config = dict(
    d_mlp=2048,
    vocab_size=8192,
    positions='alibi',
    attn_scale=0.177,
    bias='all',
    init_std_o=0.0147,
    lr=0.00688,
    lr_mult_down=1.5,
    decay_fraction=0.706,
    batch_tokens=65536,
)
MLP neurons of a small language model. Each row is named by its layer, matrix (up: input weights) and neuron, and shows model dimensions 0-169. Each number is 500 + 25 x the weight over its row's rms, rounded and kept within 0 to 999. Numbers have three digits each.
A block is one neuron, or neurons of one layer that tend to fire together. After each block is what it responds to, as a language model described it from the Wikipedia text at the highest values.

L5.up54:547506542468464533487517463500494477496466467516512494495497526503440507501505429509515484480544497539496510515505497507513549535534475536489485560502519491488520506447494509516475500516528508490531486491505482504530572540465473490480486490498506514508503517517509478528480517507496524520516465488492484488479493510501528546505515493508481515511511537523494492490474533478500521488471486527545474501467479513502503553510530471527465448500474464440501492486464461556516491497503509539472485522481495516511496553
L5.up491:501501518515493541485495510512533477474468491450543482493519512526513482532478443521482495511507501486468505493483523515498499528480508502481476576538488561455510518513533495511490519539495531507509488561505469495501524488473477487477527497488482531508482511507536509546467522461502530494497526482509535499494498494506509491477507519528504532493546540469509501486434532446476496494486519481482501507489506525488468488529517469467467478462513525499461508483507498543484503572516512509504532480502502434506446469
L5.up1245:521522481458520524504502479476475462497472515572472469547475487528563494487480502512500466482511488511465524579537505511502496520548533498475476493481503568487507522529457487472540527468484510458472517495483523485516510535498508485499497500503489518505507460519505481475499496554482456487489463482501534512513538487501517498529520514522511493493516504491515527493490486487498511486502516484487513468503511514523506485466506476525498493566474480460520548461486488502489498497519590512476515509450493548467523467
L5.up1844:488501496494463509497469512495491478478496489479516510514504512503498519506522485462527445483536488486478482499511459479500524482499506471461476498476472521490531507556548488555489524526519523508515508488489559458487501495503513487511466509485492511502492490494518455509489473539461518457491475480513529535454510461523514534511538535503502517520528511467538449515523479528502486508515492496546462527445494479498491505448512485550454486519563492441494541479481495513458508510541533518485502469506471464494494556
Later digit pieces of multi-digit numbers (not the first digit), often the last or middle digit, in stats, tables, areas and counts, e.g. 17'7' yards, 6,97'1' km².

L4.up114:501520478465489473516480527525452463489505508497534509538481519512509522522475497514507469459550484506496493536465498500460505483539525513511467480501488451463456518534509507512510522542505528505464504477486489539540461507513521496522459514436555507399508488527514543502444528459479517445473487495470515488483498554493517536530464498521496486478510530479458512502485490492480508546491496466548531497498498452513466538536486491463523500507529483490487516469473509523486486479430520530543547491501534502508502501
Tokens completing numbers and amounts, such as the trailing 0 in 4,000, thousand or million after a digit, and quantifiers like many, several, number of; also some word-final pieces (Finn-ish, wealth-y).

L5.up134:503490444521478525515496490510537452470524509466556513517506500509477544457512567509489493486503490542493484529483489517500536523491481481572485526526472518475534526551523488535509477446484487516480483486488519516488496509472514502486521456511475509500507524476466528530487464501492545501488476496489452515528515503477496519546519521518489525493544494499470484525472512504505520531516482514519499512507515529508458507478488526474528511505528494498524526520485468507487504500485457537571526485537572541513491487
L5.up738:504519525518475520480470493532478514480474542471472504484539492506493509458467482474514512489501480533492488512492511516512504468466499492453481525505489443478495486560520527531517498504456528498526478540514486496501560507502529507510509539498531494464539510500522473491523505479509500507495531473518463462473521504488459459481476470534489508504504522557512493450518508488509482472485475495487476505445509511470517488527522439492484486467507534486549463485513515490521514476510478496534508497470463510543460489
L5.up1176:502425537450492490502517480507537473467521527511484499487490502481475510491490453507465487469487541544489512463508431527479531456543521483504537534493529511522511504511509457453491450466506521521517502518503484500548506498474486504493529461509498504485540556488513484481444496498470542498469471539467480512499487500531494477507533503520486482527474518534498512454507470491494504520501493512517531483491527485500545491546475527471495577468509489498474468477491457480492467509516514559521538491481496481537534505
L5.up1364:524490547494500471484515499505491492475478507519526494507480492497501482489555496516489489538492459530479478510504521560523537489508524482515498486500519495495501506499492465537511526449523547549521499509479523525490500487483495482500506495470488520495483496515465530506493511531483504527474470535488495470489489474509511502531511487555509514498475516467491500502521473515475462466536468514511444509473502502467502454477483491495489496484494469482511505513484508471495500463451490467499444523524486509556513494
The third digit (the decade) of four-digit years after "19" or "20", especially birth years like 19[4]3, 19[8]6, 20[1]7.

L10.up87:503485501521499530504530470516498541496512459476474493510462480517469460477483546506472508484527536524498539521509527490487515510498522467488463526468520470507512492506472503535503498519557528494510469511483528476531509503482462503546472491515480440532503464440462542508485531522508502515488513516538477521479486496566494479493527488464506514469495473516515509485499490528501502480549522525528539514532532492508530508426492539471492507473504456471493484509465490506527471566443518503504504496465499515495465550
L10.up470:515455528524471485543500534538509527476472454472500488473532518462470483430516526514474478523511536527504524527534484505488470486484499504474487500525490484496532513520532486497492526489468487538505486542507508459514522507495506496415513447521515503502537511462492488498492475546483541504511532488509471463494491536497496477491486495475489499474507525523470517500496491473508472508465475483567489510538502499479497522523481497506514498502506510509475507505512529454501466472534489500493524497502504471535440458
L10.up564:495541504502470521530485501514487500499510509529524495522459452511461497490489482498437523535469487501520482515498483439524486481475514439451485514526533509531478523513520474503552490474530524494480545508492542486504474500495492463458539489512494452477498520514485521502495458497507512553514543476536480493534523489535504525532499492498506527502501487475503461547529524465545458519485508465533467500522526485491506516474496476494547508511510529509477514476516560518543513480515540482493498510489491485503506472
L10.up585:497508518495443500517506514492526477482506519495509488448521566505506496477508527489499488509528501523482487497498499460565559491513488504512546500475520493501508526518501489502486528516508462550497518502523500526574521489491501532534524494542559495532479536494500557519490526493509473502516516499556503489451465484498452509533522509553500509569503515515507527497510513504502485447481494486485517509489478545507542491502517511478477506475531469517521485477492517500481446456480499507497486505531494479507515548
L10.up650:472511514465512546499481504435515515493492482466533514492516510564471487495568492498476496508499575512495484505538518481466515485479507525456558536468507477513541488496408494508479512495487545472500477497535464478466511499485494514524492488519546504506478503454504541504462503500514539464481525465507514486463503472476522499477528518495518532478494509495459481491447526487504497501481479463471494486465498487511515498448508468495499570484523479530516530538508463492519483522517494485499488529501497477520512540
L10.up750:526524521502527545491535516524514515499486493498490484500527470520526529441487477467482475470538517530499510505523492494505472461510553536527558499517487490503486498468486518488538483476462527522484491516543518516495512516523503511497524496484535496504503481526487491481436491431520516493553497496498496524510471503515476481485476528481523520487562456512480511537495491481466487511495480483533516539487519520527440472498533513469491502524501493520459475471488480450477472437488518512468510517540502518482498434
L10.up1081:519498460518459514520542482503510502475510468466521461471557476448515502514477507499490489502523492540488468492514493467500503477512501490481516514467499535509483526489505515506496538474485513517525493531502505517523505540501497554490478458473517467517472513445510507521496482463497483520474541526501485504474455469515487465550511492514497502533488465488532476513507475526482473533475481491506517506484516501503543492492487542490520442502515516484471493498517522513463458535501448495503532455501493473472488466
L10.up1095:496499505511529490517472498504525525540531497502496491499471493476464475497474439488499501515498519517493464475505485470492483547487468529493505488481506491460505483468521517478488547468503484479522497471480503509482522532547457536521507496519474497483448513513521503494503487536468484491491547492484499470479471455468515489539517527517508455506485505486471494489497530485475490519509513495501524501501520519530538529464479507468470463495528528502518471526543519492544533537517465522480502522489457494499499528
L10.up1119:526501532484493520543551533506499498510475536526528492486472468525484484482537466453436478526521517516514506512521523499529509493442504505453540473513499495517511507516517520538487512499520504485495464508485517522504496509484504481503482484500486499488561493489517576523490493499507518480497505517515457487523465457498499512493499500482497535532503473504500514537463523466538453526448465527497507512530477478447518494489481529497506523500513508501520473516493496526515477517484491479483479470489460468513484512
L10.up1226:504484532494530533503519491506505532516526458478529491454508483483500541494527515469460500491494490508487473463530523487523466472494462526462517503498520533487503518488482472523507514505504487538525483504486449524519493551496479497519540461510491492484531509487478535510481495481538489516478497553469461485496474508510449508517453476519496488498512491502488512457435482481489438488536544519507489517511537511542478439471473472473500467545489488474515484463452484500526545493524576460463519513492520488523546460
L10.up1340:504513523499546534532506527515517517515476493491475474473459534493470564463515514472469505501537468529489521576474526511487521502556507528493556473505510515529520466473534500487506487467491510476512483483526502531500488452534512483467451463473490508518506532525451489521490481483494465503505496517492480496507488505507497443545531493461503512515492491521491530503526473478507507499494489509507498479510485539508514485514510514477490501468486458539505519521494511483520507464480505442493474518517479502499522474
L10.up1417:492471504459556551512509499532526554525496489494534454495499514533461518524486487520481438491500545496502501504518540465498429509498465517507468496514528480475516497509476500476540489511521499495505504492505456537510517537518470518516553484499446468486544504474481495485490502507496484499529468506490472481523514471499470521538496493519440472515478492501482479469485486459521473524507471515485533486511539507520530491451449448494529524481475498531500487535512515470502515476510516547481493488532514513500472544
L10.up1556:517493509482465522500527501505515494504499486497499473523505500534492469554483470497535504510520484459504505521529525474526499505502505488504491479526535496506490507527505492485451485496451470510547486506494484500553512493475481521509494491541506475557514488478457462499504497493529540431507554496532479500515495474507462494491514474483531506473488484528465484490482476520506490513445524490514472508474530535491505441494473522478465526474521457518498474541520528478483481455499502563508543489512494535508509464
L10.up1917:448498512526531548520485509487462490503477447526531540495485475473496509462486509491506503475510424457496489474511525437497488504487439524466504508539508507511501463496544486497483486523470506493522479510537532498569516549533581514511531474502521485549479527476478503530487508516475511535502508483452474535504463489492537529520493474482529536531506501471528491483498479462464481466503507498457500504540530467512471452472525515516482489471499478536501493521497502469507489489537550482474472520530516492511500543
L10.up1974:487468517492522506463530513478493467490533479436495502479489506527527501486464517461457437531520501495517488511534534479500489514487506528463492521482491527494513525550475498501495516521518513489521458469498525493508497555503501486486508456521498490453498523463518499527486509491498565477520490486509516464482497489559529519482489470493497486497493509477470532525473473502517518578450480497465487498472502498484510457438516502476503473562540459510499511478486532487526484570480500526473551473486464518530532484
L10.up1984:503495505477506545535527545503503550525493497473550501442480509543453523469488495448494468506507503531460519548539506436498508494445518493448534469479513504502532476510488501537481497506493456504528486518512528504547523520462532510494483486534505485484467499481497548507470486510491473477527530515501513525458492469489443455526483510512537502506506519529475477508507505521518472486504462491489486566484498524455526465471493517453453482475547506494506441505499507493540451498498511497465500494509433494500487490
Word-piece fragments inside names and numbers in lists and tables, such as the middle digits of years (19'8'7), decimal points in scores (94.75), and mid-surname pieces (Ker'ou'ac, Met'id'ji).

L5.up290:518550487493514492565479513478516486481515524504542485480447526541484481526521492482488477511468491495481485515516509503476485469474506525468483515496450461544512461514530533502487508496520516505530503480467528488486490479513456504511483507438514506461565493494500483515482499499487487516463496529517469495467521483519541502479517516508510549476533475496478537474493486539439480462491532463489511514495492478482501542548485513510498521491524484495540467504506489515529542510479460484483482486451496488544482515
L5.up377:531534464512504521541489509508487468500501455457516511518529517520503520490527494490460542497497539465489497569482557488522478592446508478490495476479531477524484510533502480496514541504504522478499510505494508512499486487512489517499438533486451493480518553506465510512534468503491480522448481489524508453483469495542511494523512506514504458509522518490477489493512508484511502511465468548534466528456557488516512518480495461493495511484505469514507505504453492486468475484523520467494491438507492491533456518
L5.up778:529525485500491527590514451493513463451470485521461490510485509533521491509501498502500512549502477499504478528499472507508537486449498485504507504504481498520426522509505514499476499528493514464459520466524491505422509489500482476497498486478452515440501469465497479502470510500555520522477486534495525512490476510491516482483525504514493459490484510501503500460509498534489490472519469499474519543514492472482504467528518488500480543482438481502489506455505501527493520508511513497503457501530484486485516481
L5.up1529:498524454422487483494527522554521485545525506517494466528496516510482506441494473484474483488497517495499486472481511498499488504515494499503506527507535503483512528468502525459538517501507533466507525476519542483516446549484514437525544532485500516438485458524445500489495479504500503486492549530507488532556501474526486495491515489550502493464477492492489511487513478516510504512444518476521517513479489503529508521501538482524475519470460505498511491512503458470471501536493489507432528448512528482512476501
The space or month name right after "on" or "On" that opens a date, e.g. "died on 12 April", "on November 5"; also some empty table cells and years.

L4.up26:467515526485443536516502491522483502487555504517522477511509474486490496487493475497519508483497521522531473511498479537478496470557504515507502461505469515449513528514481470498516508489489521507464452490485484484544487492477515529520508454495506500499511503530517464501519530477500488477516472546509482532478499494466518490551525469501544446493496533519488506505557518484503516482468506535479511479476495467500476480535506537482481486488479506520501545574525529480480486539483501515498484514536476522489464500
Digits in the minutes/seconds slots of latitude–longitude coordinates, such as 46°15′'4'6″, and the preposition "on" before dates or places, such as "On 1 September" or "found on the flag".

L10.up503:494459465497471477535499477477409475513476530455508514540458522501486458513467513474485521478546547529467523513528485454490435467522515524492467424553485501498463509462540500499489477514514453477511482523495512488472492492517465515509493478460454497490475509455493513528504528502478518524504535503458526521509498508522493495485458479525473503522518521478482456500479469531541510498469487506520464500518520518500513507470479546523542486501547491486495473472517508517508527506489490499509491449480456512489489486
L10.up845:556494521527487476474530485500530537475482471481511504513475490492496542554467494492502515517445458485456455537485476479543528496457495489494496487513458504507497491502485476460478493526519539481523518464502512526497485486477485530486521528516527514471444499489487495496498481508509554515531495511523520493510525464477505467495507512544467528488549511521468511509532513497504497508488502520559497487521513469468544485500509536503503474497494498469533542542519487508515496520446492489518556537493542531458501504
L10.up1129:541480516495527482520498490542460499462486488506542516504484488528550530500520498476529466513524480534479527507491464502521499510500504515477556475479500483469513500506504495505509455490529507528456491499514485485488493480492512489489502492513470518536501529495506528511512461519504497452508469456525500458477520547505501491493481527503546532492527505499518483480460516540499475487483469523471496539468510531556501485507517545527489462525538496509540522501486524528469508505556529509523497489523471500509492473
L10.up1180:512497498502515453524515503492535437449515521502479525512465514503487513528462498523485472505473515489513537509493460500551449473476501464523529526516513518489533487523443530501510457489450461453506525486496538488509477451496508464509478484504474503502519460506503448523501507506499518519468520492466515485512512478525535521526495482517495484516444466462501530486524511470510507505454522495488452537454464482535506488502499555474553541496492494499480503521540555507482509559496562496490475513475483527464513494
L10.up1261:516491471446501491522556536491530513461506492507492426538510547466489492487493511483499506469513453484482457467497497475471504497522524503495499544496487497457536522481443522515485446485526575502484476466542485488468509518498507461528457454498511514495477491516511499526493541491495498485498519503509477556466533474501520485496500528501518473492520512499448507505481557500497496519505511481574485486502525523514493520536482490557510484463517508543509502517504514505439520517524510479525505480499521520530456499
L10.up1316:507479468510480460448472502490520489516497492442485522529489524508475467458509508533457530473502510499476481551477508494505486542455480501477525505539497460470504491507491489465478489484511474478488547510515495512535503478490520483478543511479480518448513569542495510541476482494506504520514513485511519491496473528511523514489486553491522505520517468512509503497463487489530502532522518558499497470550472520513479489512534495517507513490488505538521529519524495503463524491490501479531486498527467480503477531
L10.up1436:500504499490505512516487520515479464524509478517515482517495469515454485491508487486520489493501483501477463524483487492499442505526506524509502525536472463463508527529491524519496490470498513467468520473514469500517477521483494510538532519487547485480479501553527473545480512505497433473464518501521502528494511514506527481504509516491520483538561479460482497477487499514477480537500547474482504507514508563538542478462492493574496498518503509497477526486485485474492525496495494482513479516540499507533487529
L10.up1488:485552500525505522488523522543500478475467515458509478493504518453508523508471507522473485519538508467473499493489541499497506503533470492479508500469450525492531517465480503487548489500495465401497499512533501490501508522470486506481510567546498445473508523527486497495525546515485473447500508530526501501514480494482465531563495488496457526529501517474482518542525540526500494543551527490495533489536494481526507499514482529508524493490516526513498551457526519500492512491492490465516518488470504507469494444
L10.up1524:505532505462474514489522463494561470475539502487483510515495505496477523463478499512537516522493484541511515472473472466514496510514507535520512513523523541453494469483459482494530487489485505481498571444502488503456474437471509539483509493478478517508490509495527464499466469527510480486527503541534515509514481457504484479547492493487514470493507480511497528516500525519473476514485465486491509504496410513509515512515517520546500513508513478497499501489443455495490473503519522507518500484496527474500533540
L10.up1555:482520525447510485497492472490551471455521529489495487495460462460480492503463463508425450525484493504484529515477492508511499500485481490480508516510508481484507471515507493508498459517506509535466457518483548517475484479414461475482514491488470517465494528506481523571485492475470495498506458519494522495525501500505556517548532492473455484492453471490518534518516509507498537474477521507495462488490514437469482455521452528482484483497496542476511485524502480528547500479530504449485477470490519472495527498
L10.up1691:536526419497450523492457507467475430505482495499512482495468470495492484516497544507481485491496502539476495526528509458473517510513498484492498491479518513513500507529474485549492488514488535509482503490471469514531483513516525511476507501476500517478436530509504483500474497487526481479464477524497502503513470506511470502516497514503463517470495507549465505507499542506497527548491498460501483479481535484477464534495543560493534531525530535500514472526496483510489472525448478483525468464459478487533489505
L10.up1701:506506514453474538475567491498522550468519468459495473513511560530500514495507486507501489503480495523476518502461503513502496548525481430516571516530496507473482488477521516458505474501501491485513527476503508529507520440492484495521528555506518464517460527491501496515481519537505494438478519515514509470488488490524511496495509480453507482469527503519519507526482475511499484516493479445499501484505479494456517570485517555436518469526485493531548498496512497501553471499464504538575483507513445494491533519
L10.up1729:514512422480466537509498467530447461524497474530508467482523499460512504518481513483476520519487484548514542488495443538497497471472557484486542512518514514546527480510513476493534514478463525487476500547503479498558531483510480484424464507498491522422501465532521481491489524482522501483473521516481490509547497532512500537515543472486475496533454504490478521538498511516483529461548501460511510512479475510508479529548519514544491523500515520495490533521479514507471506468525487479504440469494496477522510492
L10.up1739:511506478497548492533494500470512466482508490526475571500469478473465497542457494528485495496537496480500489522491457498514512501508510472495531508491509531460527529497491483503491490458564541431483523492460535496543528492480527501464459505495494546460489513536562516500508499529467494532485539521510522503529518498527545474493524501538515542489487501487503499494513509511485508491493518528448496486458525430524523532485514495526521498497457508498505492476473506473458499496543461521523502431482487495524488511
L10.up1763:490500468494505509552531461503510455489537514459488483498467473498525532499478460537509484511512498499514529523542494483522538501542544513435505523527505475464573487512523536509463473530501543495511528467444469484510541492474486493472450523485501518505457476478528463504472529476496524474495519533497509491495492473482485502461471564472544498492456492524472477507503533529459489499456534513535517494465525513467478533516493509488484521489514513502504539522530498504479517474507497488497445510524484466559503512
L10.up1904:519553468515512428483470453455485473484477492475562510470470490486544459531514493460519501516538500479472512495463494503506489502482542505525505526494484499543530557504529478495482474488518559531550554487486493564476512512501511490537452520509500510491496466483541497536521514513501495478486489519485530487469488541461482523506468484528511524501508479486484484516482511510487499489487524448510499479494518491526480501510491536551537511486479540510486504473539544487494502508523479549511514486475495530475500492
The word "on" (or "On") just before a specific date, as in released on May 5, plus early digits or month names inside dates.

L10.up193:512496512480501494512494537525471465472521504467505479501465510467501529531500450458551510488474474471524513487508520494492458488539461486477538486516529534529502495509550513488474522510479505483511484524493482469498514551447489487492525476526515496496514503523478504484530507462497488463503533492518514474444472548525508494513507522543493511465509442463482515527494479514459514505488515494533508535464479516471500498539482522541497469496476494470480535480507483517492548486507435514531520521475501499475490516
L10.up326:479502481504501481526501551515511497476527567488458469502498543522516490514522490455488501476506509482473498514496460514530540501473497537482537527494514514495517481542490494537497505485458483478503536451494538491542524533448498506474504466502512479469504520476526443501483548537504532530457462486492515457488493499540494535509495479479470512517498495495483497475456492499489542510496482506519507471513504505547499461478502510472513479493502505504477499469527519507488506490447543511488519507460483454489510516
L10.up372:517489510475491467543507512531513473477510508495520544503496503489485494485482471499486492542420492470525510527491493512516514529498503490489486524473474534488499484490491440537494467516506557473517558477533508491492476522476493503510462501461495487504480492496496487512501511483503497537494506495515493487491457481509541510475501560454483485542518481514516493511560531506519531477522514476475572520470527479523475509501480518503499520480514507490469505476486485557517502522500499493509513485481521457483468523
L10.up452:540493439497531497524515540518516471510540505520548495489494515468477517507467534514519494480518547505476492493460516523485518496482486486466478467503510505479500492472511535470503523460498506506508506508486506468499481536501502455473538512548500507516527495497494546528527490505479504504515479448500460485523483496497495526501457532513499498514524517483480446469541458503511496517511473517518525507529511497472491531469529462526486469470516528485539509497500475527519534518514473519512505537427514487473498505
L10.up456:538484526461508453499490479512479446493507499492482522481482539527542517524517478510485490466489498457495481487492513485459524520484474501509526528509501493519485487492549506526513503492457534528469495506501541502526551489481528490549495557501485488488490476518447490489508474549522496457531443515502489465477492442516472500491540511568494492541559483501483496507504519511521491438468492474512468530460474485520503514504455479524473483466486492473475542471513489489516510512501471551469552503527496541506459514
L10.up646:496492488459467511508493521487523453508532535533486503506482532523496519501522478500501503500477490493477501510467537496515479516485475480476504517481545509487503541513467483538521487519512497471505521508476536483499506500498469519494531487492537504492524500473454494488433514461491497487494521494506511490469495508569504477538500534474488511492501493497556533486497481508438472463489537532523523458482456546502519556480511501525565475498471515507535518454530468527526506537499495545536531522461474505430508508
L10.up660:519468461481453510472535527489487477459468452509515490508520498481525504536470478445463469507479531506500489513508476498519533511457527488479530516515450531467484445505523512479494520506477502490519524491481508504503466486477470490482476489556529493518491485469504505510440540504495500493504505444484537502525490508466510481476506506484539494488505509465491513510513474493472545474554544534493484473510527482495495495501465523505519523494525528489500467475515492466488492521467486491496515484505447481468504451
L10.up749:452516507522499457486499494475495495504512537509521440512495480487469526493484498518451506504492485494545492493510515532462494491490482491487506509487477489485512457465513502553473519495483474533507543508510507508494525482517493505491503502515509525485513481493475533518491509516508494490516514497485549547519504479497517485527504493471485501507492499468482503504475506483488519479502514513532504539553530509502517532507532487502526480484526536511506509491503460547508501535463532507473466481517513487503483518
L10.up866:509533489498506528442490528513505478512476500496515497461524487532453513506438467496553511474501522527526507470451482551470530516503492498536544521461487528482516476534516496484495518409489496431469538529513517454471472501501493466439482507497488509510487501528531476498534477566500494515509516513509507513503481457509531505465488522486478509498527538445527503501498505489435530476490491554526512486497517474532463506523505484494526499529483486513517466548479468494507480519515495500496503494493522534448506523
L10.up1121:480521535477491471542504516518519505545503518496554527510502507472436487464468462559497506514496531462500493508473476460496532484488535503513510499556437495491488473484504534488500480514485528548497522514516514515508505492536495450484522522536516512502502503524461546465478486524498484487501491528560466535487498486520551511507506503510532499511527533515499470470483480511520497449569539475459472517491506489464496491497484476460497509499516514500514548518488495504509489544496511531500446497499512486468478508
L10.up1547:495533471483479485495541521515512497489482500486489529511512499484477514501467485542528527479533490528498478487495510494469507487486473481480546537554521506515504469523535501508487480478492500500473519494516510537513525562521511493470517486548482490498486495464477495559506542503550452480482465475471495514474508485459498459511471520484477492481511452456495500507511488528491471490500500513503527490442506462533505510486474528524528450490488473470495505510482473491507505497515499522455500484531492479483456509
L10.up1566:489508487530507541518540534489505523502495504511516488501469484547507493443504518455520499525533493469542511473552510503508525488552559491515464506520473425465481459525527499523454498525518482502519528538479482522502477522499512538492486528544497488442513523473505486508508492472497523500502476480506487522464498541498541527539490506510510548500497481503532481461514497501527514495475525518493522507510486509500459483543505492554526487522487504476485500536510484509529504495500504522487509481489504516474473482
L10.up1634:513451546510516519487488540540518472515494518489473492490488507495497542502498510481481462552504508481514513502460494493452440511457502520536515497504513484498458521523536526529464498480504496479511491524517504498539504505475492498450496531463529491485482509510524489505481532508513484496472480468509498498564479477545553523491483505553441506512535515457543513474502523498499502454521524492549541497513475475545524522507475542502508528463489500519509542499515518555504540482490524476497528521486488534471484478
L10.up1644:474501513454514513493500526539504489498547506551446515503564520497446525518481436527502518530497488472561549510447482502498490521484501477461505474452518515492510493485476512547508487501484493494496462490511507494493526535452539487504494506487525523511477483483485458484541510448468524488506493512490513519489469465550478485517511518547496470504524477463481499452517485499475458488471519532513467498483459511506523512523496505459528486452471510511467509460486472461459490538486481478512501481513534486487513482
L10.up1979:506499508509544526490508497508445533514527472510478510462473492521503497511534530525499476462523462492461512494477494542529530518509448504487504452512513540522483506533496493503465489486503453525484526548542543491455489508540513511516497492438534455514491468488486498488479527521566477476453464519515451528508494459509496558506437550492522443508487503547485526450504470505518485512492543501529502477496567531507520500487510486518533470518469481555485510517489526550501498509505479531525496516530470490471513534
L10.up2042:524479525516474523511493546525490481511516473506510490500513510477480476522455489526533502510528477475502475493464467441471506479519511479504483429515525470526479475512524537512530518551508515480469508527509499451514487506511479511500510488516470510510508480482518542488538532542486488510536449490553466525538506506495495484529505525463466526531582483476475458504535507531463502536495521545495475494449520556516485515509535494529522453511495494500488486486535491517503491476461460505487517473504493499506503526
Final digits or million/thousand completing large counts and sums (75,000; 170,000; 50 million), plus was/be after a person's name before a passive verb.